python train.py --n_layer=19 --d_model=512 --n_kv_head=3 --attn_scale=0.125 --init="normal" --init_std_o=0.0 --batch_tokens=262144 --steps=4323
MLP neurons of a small language model. Each row is named by its layer, matrix (gate and up: input weights; down: output weights) and neuron, and shows model dimensions 192-383. Each number is 500 + 40 x the weight over its row's rms, rounded and kept within 0 to 999. Numbers have three digits each. A neuron's up and down rows have the sign that makes its largest values positive.
Before each neuron's rows, "fires before" lists the tokens most often just after its 100 highest values on Wikipedia text that the model never trained on; "fires after" lists the tokens most often just before its 100 highest values on Wikipedia text that the model never trained on.

fires before: "| "
fires after: " |", " |  |", "\" |"
L8.gate222:497504481460491488486489466467471555473472503553527561533451515547492544543566545498503557410445494484536513495468480533569556452579517468545516453469535439472572410429474527512552486471482524478535461490578526473502488447496491472532521513493542524535515502481545515489410535501554516520413515539557465524481541584476485462524487527540478517595490449469493515573453439493448556411492489489431501480476518505585479492501506461427519504510475446467440492538518488537428437507546480546454499570468493507497537510556526480521560501533502479476472474477466524489480502524497475461
L8.up222:493470543522473473528494522488527445497514540472527481514525523477487543506510543439521442530487548441533476435515454510507488453475471579506514466569542453436472584474474526435550515464503487492520428505559455443522497530543553487439458499521525527540475551469473526477440498480503486446483535490548494473450425443506541529474486521483517505500482477531486470483512463547519507532565498553658551438432529469423545581560532517455547445489510494410487465518504522501450544555467555490491519572496498500527489467451531506549510526530498484447475562482605467527505487443503441497
L8.down222:512526469439498494478520484521557440548444583476616515455550542493478538480508532568500501507453529485416455506438490512489461513439614501489525557466461471477478464458525554409507500551480493536427496507479555557504514519529480520549534506467467523532491504514437463469420498493470530499481556473515496538454545496478488621490476464474530490480512509465426577562535540591529540515551467502438489407529520529482465459463491465502562560461500465518529481514527469562528479550535523394569541483515502553497489581566529516540425577493414504462452540459472463498560519535544513474

fires before: "0", "1", "2", "3"
fires after: "2", "0", "1", "3", "4", "5"
L16.gate406:513515453459489503471535443495457438470568540531518515446456515513524466533461471475470571492517446567557504477535499478516495473532544466567496527473570485481469491501500474488492459477470563547507514501543498470544483491506484524511461461474477477490449475496437486465508493537431499571430496520456562497509505530483557549471609453560491572462495553458509522491458486521473481582509569555428447397531472576530567557482555506549485512511478431508504528479516488535538546541483490430517538442495467504524446465472516488522525533482512532550481412419487596482510492459537495583
L16.up406:480468513536485492482527556527513484520501441534510517462476484497494519464473469616508554548484472532568559458404511466508479510405490580534504508465523443486487491551556513499462554576434511480474524523539475554527465501530512475495453478495556470490479491633508561459512454499538465502511453436615495517511470505517460477575468514519547545521435435567527568491455527535527475513517546518547485537531449481505527530534509459573515528489532499482434501526546496445511583441543514443480481510508515463570459486484504472511541503574482504521494509438473475482480508436455497589
L16.down406:520466544525544476541495471479562466378441561512512539496558504577488594506513487524500501504520531435474479428474529493495488501449555461573462546474487497476463545485490506437471492532451571496479575483558517505557545593592424543503499482480473548449488469555442469573541501428535461525485544528430617505516435541557524511540527557489613499467456558562532548546483522565507518516474525553489454470499510548470509485493438488518526488549546564499544474489491541475514549444552448511494512588373526545558479477482472475541561512578534479528444541468487469573563493401483488560

fires before: ".", "% | ", "%"
fires after: " | ", "% | ", ".", " | -", " (", " | +"
L16.gate72:548495536474502491538511525563501512522513489485488536394496511488491396460485464486548510481571413514433469492520569487531454525494518575479493546440498562506516548514539514438429527561520494552451488499557488489529495439552457474451456442487500501443523436539534540452474600458472498451519489524462471541523497474475445490521588444472496506480495494487602550525522432521463587480558483490501489473435452546553487491427494463527529486520438548487510549439503500493548454540431415542551487388547512478503494456463491538511418429494486504524485551464533468477520510498475484501
L16.up72:475583558503580521500475538513512511537521498454529523401468508496520540481465573479490534515550514501524573492504532522496516520448545433464567493471508553482532481545513463473479596538554546517439471456510486531492511489465491452492502503466519498522479513579483518470508494492561498518501462512497553529456467521524562468504480521425472556550549498521547589523422501509515457514516465499484475489495552533497490471504412524507542499527517522464492441482510470519501484454570434545494493542494496528522529437518595505434454490448388488460447488543481501528469505553430548429
L16.down72:557479443477531542484507523531599517605474346505521491446461548509456465514436494438496539506435477558492559467498594472528491570420477504506468537556515538516503522482475549323476484502544540546521447545457535459464434468377492546465474466501528436478582488430496497489445521569489559551559522468476503555479533532481512579464501515485512522433440522455472479453514496485468461495539489499544485476505497413493530470474444464487472492572479557505549535553501467479487541537528495473537522565503590469446488490504458468378562421545464541496500528537485520520458501447471566452

fires before: "1", "0", "2", "5", "3", "6"
fires after: "0", "6", "4", "3", "8"
L16.gate718:527461530450533452459560491504560528435419517583577570541514540462555505466474527510494507519574494465468515526490481504480495544548524469444554531448481523482507527445539487536595515476506578566440488524543563531514575515433531481535492458474526475455548545514458476573515448494477536516557504474540476481548467449506471495393495539492587514519477463519537477465444490566470461491527453532518560439481512474496535539497435532421525447563486475485550549501502491509497521467513471433454515512458508537546486558539518471530506505461575576532484512475544558549532488431485548541
L16.up718:621540543537519510479448494519475444462542533477545489505535497535478546497543539566516510588421458489463540463479468501482531505508456442439410514582415474527479559475487523537515508468487483495515463528489566481485447462506475501449470656482573490441509509535484477433549406486463458478510474515549449495505566471531378550526498512471516523501531474575584530462483513419449529479512603460477451486546492496477487451482529542508528507526556539510550512554454535496466578494562499477497566495519559450500535515460572515480509496527439479470482495487494524493458503416483511488
L16.down718:520532511499490512485479563483531466517516600538489444487500405492501518485488484517436497524508517548470487511493452519492467523494554491540559468493465473471511468510485575407462535555480485451499490539459461527462494469503514499471526587456476529518463486446631472536543475477534574485558410463441521532450545457475496440488569492461542513530493462436526520472512552542542438481484527544591546477486496484435523571450576515586538518530453418548440475558581506438480538392447533532495574525504452480559509520464511463539552531428536463491503516507656539467519492435523463522

fires before: "% | ", ".", "% |", "%", "1"
fires after: ".", " | ", " (", "% | "
L16.gate1459:564572523536530490565487520556466447540424455443512553429510509533490493495495429536536418559528446432516504467472574506503579480517551489491583538444470566508565520503501511456455530474467538520453469446515474466499516462430439507481453506562504576466538485467525474437536505518535423557539494523475446483530461416495521506525507462532527498429561413502492492524532560487452463553511487488538509464481521434504513487479490462511528486474510512486488439528418496557457470569465452463504529474480519510562506475510522588450532496515536574592418551471515502539465432472544546504
L16.up1459:513552561543533504490522537469495420509507478405509542500573526496513482461515498518542428535542425458502553503480560507546579491446477471489524489427469542500551566503464490493468550467421553528495476493534438500522500479475441496495459478487482520477517537474492447460560461489520449554581521526409439459512473429473493560499551482474547523436562477527542473473567581496395475552483487482576444469491519471497538480477469476489528515546458489474474483491416481543420485562420484468510525499515514494568511471440456561523499526476507537525462560511499518540504429499505566445
L16.down1459:531538555444496470479474446456482472656499402522571529453534407546524460512416503509458571463504549549521581501499507466488527501503474512449485631486595521428527453514460532372462509499515467500601483498471501530520531495452511523501512515468441498492518486516517494487474481516453552484518518456500446514492467494444483516496486561509488431505512486515539534520554547511473547482562522582461514521528475528525512504501528429442521517584529534503490424539445541530504536468468591498483487542475491496495525472482540549455439473537539568501522553453476512512460442533497552443

fires before: " | ", " ("
fires after: ",", " | ", "% | "
L8.gate214:497549538469516501561512461498478504511472477499490467455537542498476583485427458543492460430540433518549486522445485409504460482517500470460473501530471489486428519468462485485460506469544462493448534556490527466510478514466542499571447544486458504490482511487454503459508548544488584488445596451495464435488461506464478461437481522451469521508536476502548505527488524467526440534499474586513496536494602549584516444470455490460498573510542513443478440487461488515634452531620450530455520459467520499545575482443488437472537472506484443490499530511507441518560474462474490567
L8.up214:554473528485447497506458560457518449544426468516458532498525489557441529494527434482495522419505444488563521500535507521553513479507504528467510479500448506432452478467422467425478472437459500487480473500499565497528553550534519471457443513438456489475505520508549499492476543547487511479527593461514484455536458523513500495417530489457509501500492520541519482545447448466573426533439525478487519539547473572554490466502473462452564528549498452484475468471409431455566469536534521548505527452476480439554590510480511446523575455503506421530535467438487520486566491516441577537
L8.down214:551561499400483494518462437517527510524482467505521487563532552494522558533514449510458506432512485493497497544451461474574417577496462502463496560433448550434455462483551514448538488477403478414521477536435445508453546549557539530504492470519507441549519470588449515512502492564441582498474577518472487472458482474537415493501537443519500511559499525484500541505430502530482479513407473533494523563512553609492456477426527522455499444546500533447492500531510453495515506484520528462482514467463501443515474534435506396542531456544538543503497492460556557546520521520465528533

fires before: "| ", "|", "| Total"
fires after: " |", " |  |", "|---|---|---|---|---|", " | TV movie |"
L16.gate40:492498407463545519487527542511536585552467571530472520439452454522419527453543485512531537470502477475509462513499535464469502511519517553496493527498433528574531501504469540391525454501500508495453536398517475489480443494500449540529456537448520503516595484495478444496443535466463464469486527496513499474518544520576468443457446551491488581514453544484437354484464429549497503479514543504533578500456500539493464499520477501402549417465516521495447514504549402533459578480501500501607494475472517517491495446521488530533465488439480525531530535478511450561487527456473535501
L16.up40:502511495473466392514491459505536526450490525491545482398473575564549441503494507478540514428518449500491548374466484420517415428498536472479508513544529505491504503459488484496433513491543498498509532523483492516472500520594519487502488479505501585475572483480506591485477474519575478485473464461540472485471494528527495553460420423492433481486462422502478524467508477494514461531453533505495489476505520392524451502479515515527556502487577512481575467482484468453482513515482471514492513519508501522459489527470557528496566504508495471498505487505414498446487508581475484471
L16.down40:488501480513576573545477519546498472465433464468522398661545508502504566521500535514507509469501499532509494464493455440513510474486495415466478370499504465497488504508497458398495518521524500464468560475451515479461467504497513509479446474520515479494576509547460490390478557474525540517508528483563506510493504538513433521493531566510505571542430511523494455464569497498494421500530512442486531537476587464490498481519489562427556497479549475434478543537499460527553468482502479508502478465440621450484469550425529512540484505500442470466524498525451498449490485466588416563

fires before: "4", "5", "3", "25", "24", "19"
fires after: "\n", "3", "4", "2", "18"
L16.gate581:472573562494472478495482490499453460504506482551517533590489507538491477499533438509522484518574494420506477543578533549412459468399554516489459483483554521456468488539534515564520591582492523515469486465504527538514529523511509503510447523546559448447430491516456437473527496620476487501465565518507624491493427475543550492474430431511536513557489567542488450519495495520561504470505563473495471480520489485497488530550551446514460521484552527499484503505474549577501478502419489513456534490506499541612520474542450487502565504527547527492540565553501505489490486465539483435
L16.up581:462516493523471422481450451503476538485486511520549475517533413542526540480501520509523502502486493493472461513522497426450497442430458476490489464414511507532526535559456565528437437486562507556562471420477490522572562536536529513559516501508595497531512423489454520473455516521528517461500521524552560466552501561452513503492472483537570550491542559477452440529397569500527540511494493522507456479583463540555495473544489446506522550513386571472479427508487496574475472500506512431481492569492465488545548473530441464545472524544473557511428477457473509455453500430438507555
L16.down581:531493463527505480467536567529532469486540543455533515525493459504445469449488557476523549565462537560448444473456485496525493523494470571452513443514438540503476538453528474375609566491502530471493550583454492520560574515410488519517580537559498495560530471506486497533503540475502432498527502504526498485470564581513535450465522495407533446520519499493498548525502516530519456595539548476522554469461452448557497476530489431508517544454487498524448573510479467573455479537566556482549450465470460487471527542470539458642539520505490529546453486503483509447488486500565467460

fires before: "0", "2"
fires after: "0", "1", "3", "2", "4", "5"
L8.gate724:461505517471407440434577523483416450438552529510515493554462419516528481471448483499489477533494484477555515479518471542517499594530497508573478485495507505492436576434457452497450465536437557533572493496483556487431483541545537439493517584491521458490460441521497554523487439485442469439519538508531499528515519472537564601487488516504509493478418497538423578507594501498414516493493521558497492478458448516444481434494466415522437531486469465462472484508513531471508588483453486449549579525441474524534487548389538477507531503557503538473493412498423491500462567416416478474
L8.up724:448542454431489492480468626509524468461543463578558470580459470420463476450523435549475527563500553499397521549530482520466495500530564564469461492520538464479516479549482566506462523569444477511521528459498531536543477580533482494462478503525462475406484479516525463479565533515457477467537483502544489539473494523503480466505552512474548424489514512488495442408537510419504474547538495503543470449560531464518504598456540412527484532496494489482450510438426462530447559494551426538447460585512531496531477442502540537444491485521488543496509534485475514458526508479532405480
L8.down724:468560475483599576447510513545568429554492537500510516525535463436571506533465509543437550517543541480527477488442465415525542509477568486487539502515514554469526519506512534432558469481470479597457537523501548532515475532478509460546564442545520574481506504495472421582490532442447417459476461507535460426480547501511433466495477513463499461558535506507532496501523504463581539553561550553500481427531419529589583538490523522560555571505509567527555438514532483430533493558543444511499578557440556480470479470491540511530509480498473483493501545494513567494519463476486516566

fires before: "0", "1", "2"
fires after: "1", "2", "3", "0", "5", "4"
L8.gate1130:515509519545490476533445504487573497558485593503515588555511507465469514483382499541454440505524579493381431437463496477519482400505553523474488530533453468424583445622553535544468555498494512510455483417467526548479451413578590452488451518471492481489464499521538520530455477466522482484513521505519506457523562499476485508486560495454424512454534509507520534411459562542501510429570555470487511486571491500499485554477459519481506499520502507511479472449504563527489582445466497507480542439465447464520499490620508541433486489550482470532536488479534489472553528515509574488
L8.up1130:568464497585524524480441562489503588547460482498480502483501535503490548472458553519475497461491462495487442481476500535534485401490494482517516529496487550495456402485450461482441548502486526531503460444467479522514432467493485484428476462503537501466447509483548469502546506534497445479554452565507457537478514531492469538461526527490414505485468506471492457471549470545482524509516544522515499467488520518589515492470494521509550485414488453455527516501498501478515564486474459484525589560498469568501503516406491520526596513465507521512510533474468591580456569497493503523
L8.down1130:504531537502481530500512587510489517372456532467513521471491517551428469501481492515472470537469516521501504524519474487533520481486574549587518521478473610474558419382467495436422549471518445442442529498506552549559445440530515476444460497546545552488427489486497462460556392471476453502531460504540475537493472500472487490485559528506500455517576540506469525463501520478436507477507584486544524505475492482505510577473472419452502429443415453519491495580458489485475516500499477554476514534502518493538557424492533511507555514497540476513452465415385541504436507460446465510

fires before: "| ", "|", "|  |", "|---|---|---|---|---|---|", "| K"
fires after: " |", " |  |", " % | ±% |", ") |  |"
L16.gate659:470449460553473438566514548457537530485508546524534518457518501479484520523505493441469501520588480545483438413524585490440545525410453473494424467558491492497505441531522530401520501479545509518467513485501521525493469554527453489501501510495515477444500446455473486529501531504494544498508535525502532451529477478488479510477496531460515538496468538504471498472479499511496483519547509492500441472533514550553461510541568430427492492456453497547538458518512473484524505435533468519505556557464502514472455532498499514647484480497506539507492512461552482451553525513467446442
L16.up659:483431542511441567410485523522538497468487504488543475476525540481433549514495434556463533397505482447550522458510559466455497487425485524468486525486513504496534448467497509471488504534560505367521505516519549463466480519554543478487446529488522521454505453562530515468552472525429549436490434475545539478487529504408455490552460592489514489549445481573482485467486490525458553446515542529585637484514507442467524494509463506503538527520551419484513481504526438499538522469501508466556461506522461546477516463441500507575472527426454452552512535519425453529488546474432460453
L16.down659:472471492514535515523497562532537512544529576500528500622432505455528522426469504477513460513530503538492520480450559464501429507475486528478487526506537503450480525541487532315534511501470491422416530455482505516505564520474502545438470527533465508483500485510487434495548433467494535545517476505519508525501466506500454467474538500528416555531450525460481487486512468423503513464506498542456480455476492433462518486464466528407515481535545489519503499504550501454473505548551533536518491491510488510553441477490532482909536500517488523504510546511504538453490485479583489468

fires before: ".", "% |", " | ", " |", " |  |"
fires after: ".", " | "
L16.gate958:438570466554485523509508483443466532562445446437472512494518605503463523485518535565509546488503460471451495506539489437527480477586492512480438547504544524499460346572461506399513485468529497496464403520496517466413490491370513539519432438483465554495480473527551483497444540499421505457548480484522543519534529543435530477453467516569437450487453549563568502473528463559512489547564500525525492493503461563491478496587490509531439489558580501505537475462508509518532471498458519490521601491477492501532400461485491493421476494465461549554496511502485488480465491567412478478
L16.up958:400476570535512571484489447532469536524468440547567574457535519501393568419519467460505514576551474453513454498506469420440499524489462528483485418396532515524501525555445551495494468545490457538447467540521434434518529531489513505486444547536477574551479498493479540510502528511601574482511506466422561558536484449501428522496472474462516503498475504498547523527467468594452490444471439462537585521522474525538581468518469458436495479496541503518490465490475545518528398561483528491530444560440509513521510462467516540430446518505493520500496495496424470501473516541517550525
L16.down958:442530536488545498459509474504491541645480258472502609557518421468447505498557404534498592574551466541434556497527539420470484496469513470506493498579485523498515528517481532321449470531491491544484446494440535493497477469500533475518480552486477479487501573535434576507494518507545533456439542460496526551484499582528526565531527496445529518544480532498492566489503419553471524518558479560536509522476486538511515499500509446482495492481480546452509457540517488473469551428486631443494522473461531416478520536477523516248503445494486527481491410488465452518499566458501522441

fires before: ",", "."
fires after: " | ", "% | ", " |  |  | ", "| ", " ("
L16.gate1225:547568496483504444538522469509443482515507524419487441494505461472491459535523415524513508509488508561586509520578496553522469426573503507505589527468450499521496440507505568460536492457497512543510498473500476515498503513559549470418537419542471494457538542585532522529488568503517439464454489626470495410497488447497559483556540410528525526512431484501482504524392461487552544488446496530515577534512439530534547517466443521497517531494487427467524542521487498469450489498471528597449540537442466505524489510515508431523581490435565547465515496569521466507482550510465449500
L16.up1225:529473511489489480526469507500533527452505490561519502465455493523488509492530555563467448546567522485503533477512486529454506512438467562476522444539488495505514566516446497499505509495580525551504483470511534560516493555503489371465481399495486531519501544417460551482481516451475459566459512426531486540489513511424581455522468567437488511497474518458474499513555472459470471530462496509514495529474542458583457511407550513464474485591483525475533511539510517479503435440459534501474547448405493524512485385531533461534479528520452581493428528463444440502440556533476517472
L16.down1225:489551474559483506461505504473557492539474540597511497463525600490504541482474484535505487537452483527439474502506501460524487489479484504504510579505456529513464522549432533570457484448455510559472504467405492452438493461551494533406542494504482493462491483509471499454504452565449512565472508456566479514545547492629584561479514563399477517503485476465453507497517473435470518484539437571455493492484495513539474564519616608573485518458468534430458549523458513475542528570434463559424496461469478489440500540427492490464510460486555528465458452483479573478555546458524503609

fires before: " | ", ".", ") | ", ") |", " |", ","
fires after: " | ", " (", ") | ", "% | ", "; ", "."
L8.gate1814:556469510496529514442550524495492533548494408479524533511434477528511449432420490496495459479509461607459504502471521520488484505570496546545578502509545526478503514520511506452473466504480491457479505570514473519525487484489465410428468506464541469470440497439493552476600535478465542511506539462519578413500478513491498565464526520474446524511509481470501499462532545494509508517441490546467486505513529440480550425524489489518491574543456461507476461522471507490458509465530568503557487490444458526503508525469526522604442478553432504461502447503493452531519512497480496473
L8.up1814:531494475483494517461488502431448567538477459523416560491484541523499486532504455510507510491475502465447526528493527408488493539546493484504573531583445572467523468461496440502529554564597542549453437391450555435555417530473549486493481427560489541414506433484428549546546474529537579464514472507547564507423485499523547508476512531467496476522515434530483556546504455467531526537443550467439497504509438460631459393519507474529476470483501486441493510477387587468513516412563496404504537499536502443469442499547575517547453450519496493568490480488492525508561510470456444510
L8.down1814:504540544438479513440476463507495530488473464468591525522530551498458506542421467517524492490497483524459538519480388487449610531487540504502528383532443543447539497521507525419511574500433591460502492484431485498550543505508485486448451424519481506511437467402419537512537414532472558566533549524438512449442577478470546490452544437509542470524460499506503527490502511475531656512466585492502466589511476527526422412438486497447474480543498518516443520533497507487446516513496523505484489456551446516556454582535545493481525414497524534424533510441494461497554439474468539468

fires before: "|", "| ", "| B", "| K", "| C", "| H"
fires after: " |", " |  |", " |  |  |", " | TV movie |"
L16.gate106:554481517509452473423439463419480496600556580498480513544496475457530480461525535483499500518537507483457485503522484469505469499561505507435522496525493529443492423562516455449453550538503562498488544479465486522553483513509498507538481500534438522562522529498543573524496501535513484462471477543475447488542486542480490555409498520484397505442480417511496446519461389448471538510502541443443554466497534525443550600460603507396476427464468411468555533457492512515478564507460534509570505513500488525522526519508529504521528474552496472537522495479522519529525522436512575553
L16.up106:519489516483504440502502523506518523521528513503564483487520523548591446484443512417393518473476454498557494485475493493518494437468521449537536478506499494526489559536502525441566503501479509513509508441407509491528508510504454526508462505570492522503532510543482539472550528515475473437466514451549508499498480492516487516457465454515556511410470442554489522505502479467496555474485507502452479504529520478421493496497495483443394470423539498485477461527444595433480542521435485538490506505501573482519493518538482535621444494473510490573535519495536508472509570493549564526
L16.down106:492515549536488529464544498540433562558486689519533506549494514484473501546474533459495543489446512496570448540428453524523559473506472514512465426516475502449540528509564531307502517531540512522470531468460481558572507483518479516449471496433493539478505478459486560510478514496501577573512513463499461510490513514522566547507451474429414487538502491493474496462468513560517491509531520504493494510509556502464478460532488476507476539506514555529520502550414543509497508525474491499527430538494586524518508546544479542835555574513467461486476492493556506513552551538442531503

fires before: ","
fires after: " | ", " ", "% | ", ","
L16.gate1538:531473470486460505574466509454460504418472482588476523507404509518474561456490553502560481523587524505514493495448475469480475483556529558504520504449525531511441550506521483546502508524475431513506459544498506510496492489479406461537422495580542465492482440493548536495474509510492508519518489543468432511539480526486588483468515441558444463555479541462498499492437492625557513473492502543604536536554513551547579541434487508468510466552513496523531528535475384445596462446489490512514462577458457436568554519465501529484613474475555504438495437505533522541472525536545464559
L16.up1538:516515510442584417495541478508530523523511561495529465572444505535452493490513508433443510507540425510608431554516488546519541439448493547466449467514516473500478468457475484469519521474537386496513505418503435450467510461539543571477416522523514583495487551500511537537418522488473472511468529460519465470499465509535564431509502528502493446473527526489495487571453490504473437621503488474507480442452504483515553502443521496494504476561548507465508473452461446477607547453557477425474509445410491525482488515514519487450481512527502540443520587433512557518544498453429437467
L16.down1538:478512496540491499505509473551501490471414465452529490517520407436536494558473427545438472537487525505477478486509443534482463494466461485554552439510500507521518470537502555445505500501541537479508473516487526577578505574494553473471579555456461481473559477519445422469517469423518471437455506531514581477535527505426452560460527524485536537470505455536440523517547461496463578465507416503490508498535514509455406466601563476509473515443453527476491442532497629505376462580525514556509517462539524512458472485488481502592461511465401465579494453524517457515528508475506502506

fires before: "5", "2", "000", "500", "3"
fires after: "\n", "1", "2", "4", "3"
L16.gate1797:481506553503427445503450553546439521435494453480472450592532543492549557470544516556490546509432501458553405478546469473449532442476473533566534485519469462495542414538446525444440433532507437404516546455473456468524523464540530551463533532572471526512416422467501530525479519543472488528496427509493525415507533504496501543548470519515455478522429456453411542539490510431490595550477574494431570523471572442497431493489503511515422410463454504483488457507434506575464438515579527461519555475466516490505493556568498514477500566550527498476403454505512511551456516415474508507
L16.up1797:447504526489446452466493428508490487502572515473572478530492542485561496558524493527563449512387566482521495592491521468457509520462496556558569545474444485505480434499446492472463500560513449552509496496495550466420506523498519542499479486443473535455549454518449471478546508479498433544482454483576562491521499542529502525541531449474458529455522465496549459560502541554503516486419542442502505558525517520569509436511552500443485486498539493512514504430450528489532500420607566503494538519490478451522512451504473541410543470575486523478521517534488468494482565521519498489
L16.down1797:481492473587503480496492411444421547531526467427525486417547563512515427556508519485556479509479490447472500552467483480515538510526527510504489536446441491496472447491454573444512525443521499527528478443489505549513550519537502482570550471548591548552553444516478488483538489463497415489444481494495534489475454535505517552466517550502593444496467523570542567568547476465531506469498522578492464482527469501494477515524526481471441496514495488557505515500568432455465526517380492458477552515483457501447406523511469493518523564461493563492568522445455456445534468549560595529

fires before: "0", "1", "2"
fires after: "1", "2", "0", "3"
L8.gate1628:540515459523427471497470485467429514498528480480474514479462527438467545468492579528491444499456545520465558517534485456508493502490518486517465555414491485546668489519508557548481541477512492530473429483477484488494505459558414481479477480514464529513491448520460524550474550509481461525472470501448513460450519448540588495430526438510523453463547532517465508448414517472527589486452539497488493505420530528452472532570527573532614517452503565455577536504488468480510561510593558453506559505564449457541491469523511488448471476508496470519568494515596471488480487474440494586
L8.up1628:583520484538525504529502574550463556558521526517613498449537496553469527455467494482540524530517485581473588509468495523473511500569495453520488559528501492479470546472436540552477535509449468476421476465410544470489522496577570556534553522554476559494557529547463503435506488505541523487488428510520548551534491489514529461491493545564477509494444549602551483466424501467571515483517479512510522460439416456472554519481488509431488491496554473548478443518519474489504501484474472480517543540460496534508558528484463600487557463473456489578536482525514530569398575491505561469
L8.down1628:505505519509485476467464511516488468535460516505481562488461511575532447473512500497483409508494492508540490452534562603529521435494478446491493471533488425506513538485545378483521538484449383422479530469519544462446466542522492541499457524491532491456476428507562489508414535474498550508563464500514572431498488438493512555571518540491456495537494476513460573553387487515504505523459541483523508452447519444506578497487502520573501519490527539424483446477541538510506561459560505485510442530478527508470480511461442546504489461426404447511437495428385529508501467514505475480

fires before: " | ", "| ", " | Ret"
fires after: " | ", "| ", " |", " |  |  | "
L16.gate382:539546483553484526511427491463466514518455501557470475481518476497484560532501521472508557434493509502461479535463616548513601450595457524536546488546505439498482503529445514527502530470519502479500454491503562476546533477516550483497454446531452415490501467502529570585531484537533576504521486562477476469545478492498497474431469477449555541519514498502526525505478589589551543514467524561501565536502486441495452447513519507474494500463523517506503465513417606456446560510462637571516542471438457544490520455490431460565543562599440532498486496482472503465492453521481458438
L16.up382:481525525520583448505474465603431530585485495509445496566440481452539500478460535497510465516468489476532484506497464471520451520479463514524507530552567537485532456524511548497473460427517481437513469473504491460482510495475486516478446455521485521521551436456507478415519482435530514508566449431457490450545529483522528499488530491477514541530419582488512492526436580480405458496557510491537437400525477530515531478461471523518468493494496504463430510460421471535580460555475477508515529466487539564453594498544520434564529509491526499546491514462543517495509518496480528518
L16.down382:478587476494489545456464488445535559535407405552514517651505513520494524501483562460452450424434487440423587511523515482495512561490521477494532460493477511496512453527520497473560507405469422560462463466479536521465586485463550525549552491433486560518452426461508484518471525534530462514481509494493526436487537485440477553526450449564496534524439478447454526543498484527525484472503516439478519512509468514527440539533532505533449540446503492483513532523459471502463552485490505528495515444459554564503488530478470486554515536511469443526460526604506564510521430460488505523

fires before: "1", "2"
fires after: "20", "4", "21", "10", "11", "3"
L8.gate847:564490467479577483496498468490478536554504431507442459547518412544502482502545514539448435481519564496524485533514505480530489469521519528495460461491431433439550460510476481481513536435452498455456532507449408522470525484529480509478500533533419544491555483461474484487492469446508487527480518503482448589494573481449462482441503467527522570433477488506475453429484549537514489463403520485514457498535516515506597538538540497492486437422483473563475458511471542497538452485587465516458521515468495485456556471506396520451539452444548578458545467488487487518482512412468453524
L8.up847:485510398541503457512513619502548485488478574517503575535449503492484549520460501447531492513515472579526527497459462502489558561496557495503500495504544502430522490453506452506438484536484471525463539462441490485461464501500472470500473546493537488534426384493552529566545541505543502477505476473492534563485485496534461463505441537526497485452508556540538524484477495447446553519491498434495553426534506444451515468534494484506479485488476459470479441494547466468533464534478489527586519481438424610519459445462543467510448503517458451584437566446428498519454486542470500599
L8.down847:438543444469496533484527545504442436544615558457470564506530474497558483520571465521448445516520480494511448505522547497490461552500528514485474478463480543493612514538503452459513513528501536505517522514533511583489466516505471523483507465506502544489576493553549462484549433493433518479415466526516492462487496568493418543508496497395500534514491503548470569426538525499511533499441460493477518543528499495460575550518496533488527503481483511575536468532481599491467485536551521461420483552528482465524514562469449473474555438511558543430531437525431548498490548534483423470

fires before: " | "
fires after: ",", ".", " | ", "% | "
L16.gate599:567491490591566483456512516476460551433522505497501512536541475480546534494490536542528472475565487453567448576522508506476459487497517536460468517516511550582529505460474484546477472441527533459558424459438557500507545527458548473577447503455511508490442446550501483584542488509414539490522520573537524481506490443501485445480537487472496444466489494474509557531480612468498501438527568493480547482495508534511516542504507430457516520503416493514565570521474420488509508533510552584502472509503584483439513514517517506454561445483581484525489542586520522485560486448445558517
L16.up599:480478453444502545530538573468552466508509467448488462535549479567429440486482525429491499459519507529481551486406496549471501553504514557572431514475470525500554496575536526486568513501501516430470495461490459519537455432547513525521499472456505502494566506555560405535518411475530569518556515523533537471433435486538539447560558425542450524550538537482496537403477516535525527572545565402511504559511528533530519490527488494502499531536537489547533586472482553486484498489432472453523493491460495485516463520507504451513437485433456482507489499480455478527468498551468504506
L16.down599:437438522561559523540377434490490446555540368446526525517559430571493495503461520457502517564440517490510486519426447471481471481529533575507428470571527475471532537501475421479527453464534493461504464465532485455502522499455504442471554536442577490494564463505508492498450480459474494495451499558521524477467535508501474490458540458544505529464511493519515531566540466515499515557537548520476449477564493554489542466602498494503424513458468372544505461617498505509472483509517410456523521426428503456524501519479488561522479520456438447484426415467482571412490496476449583491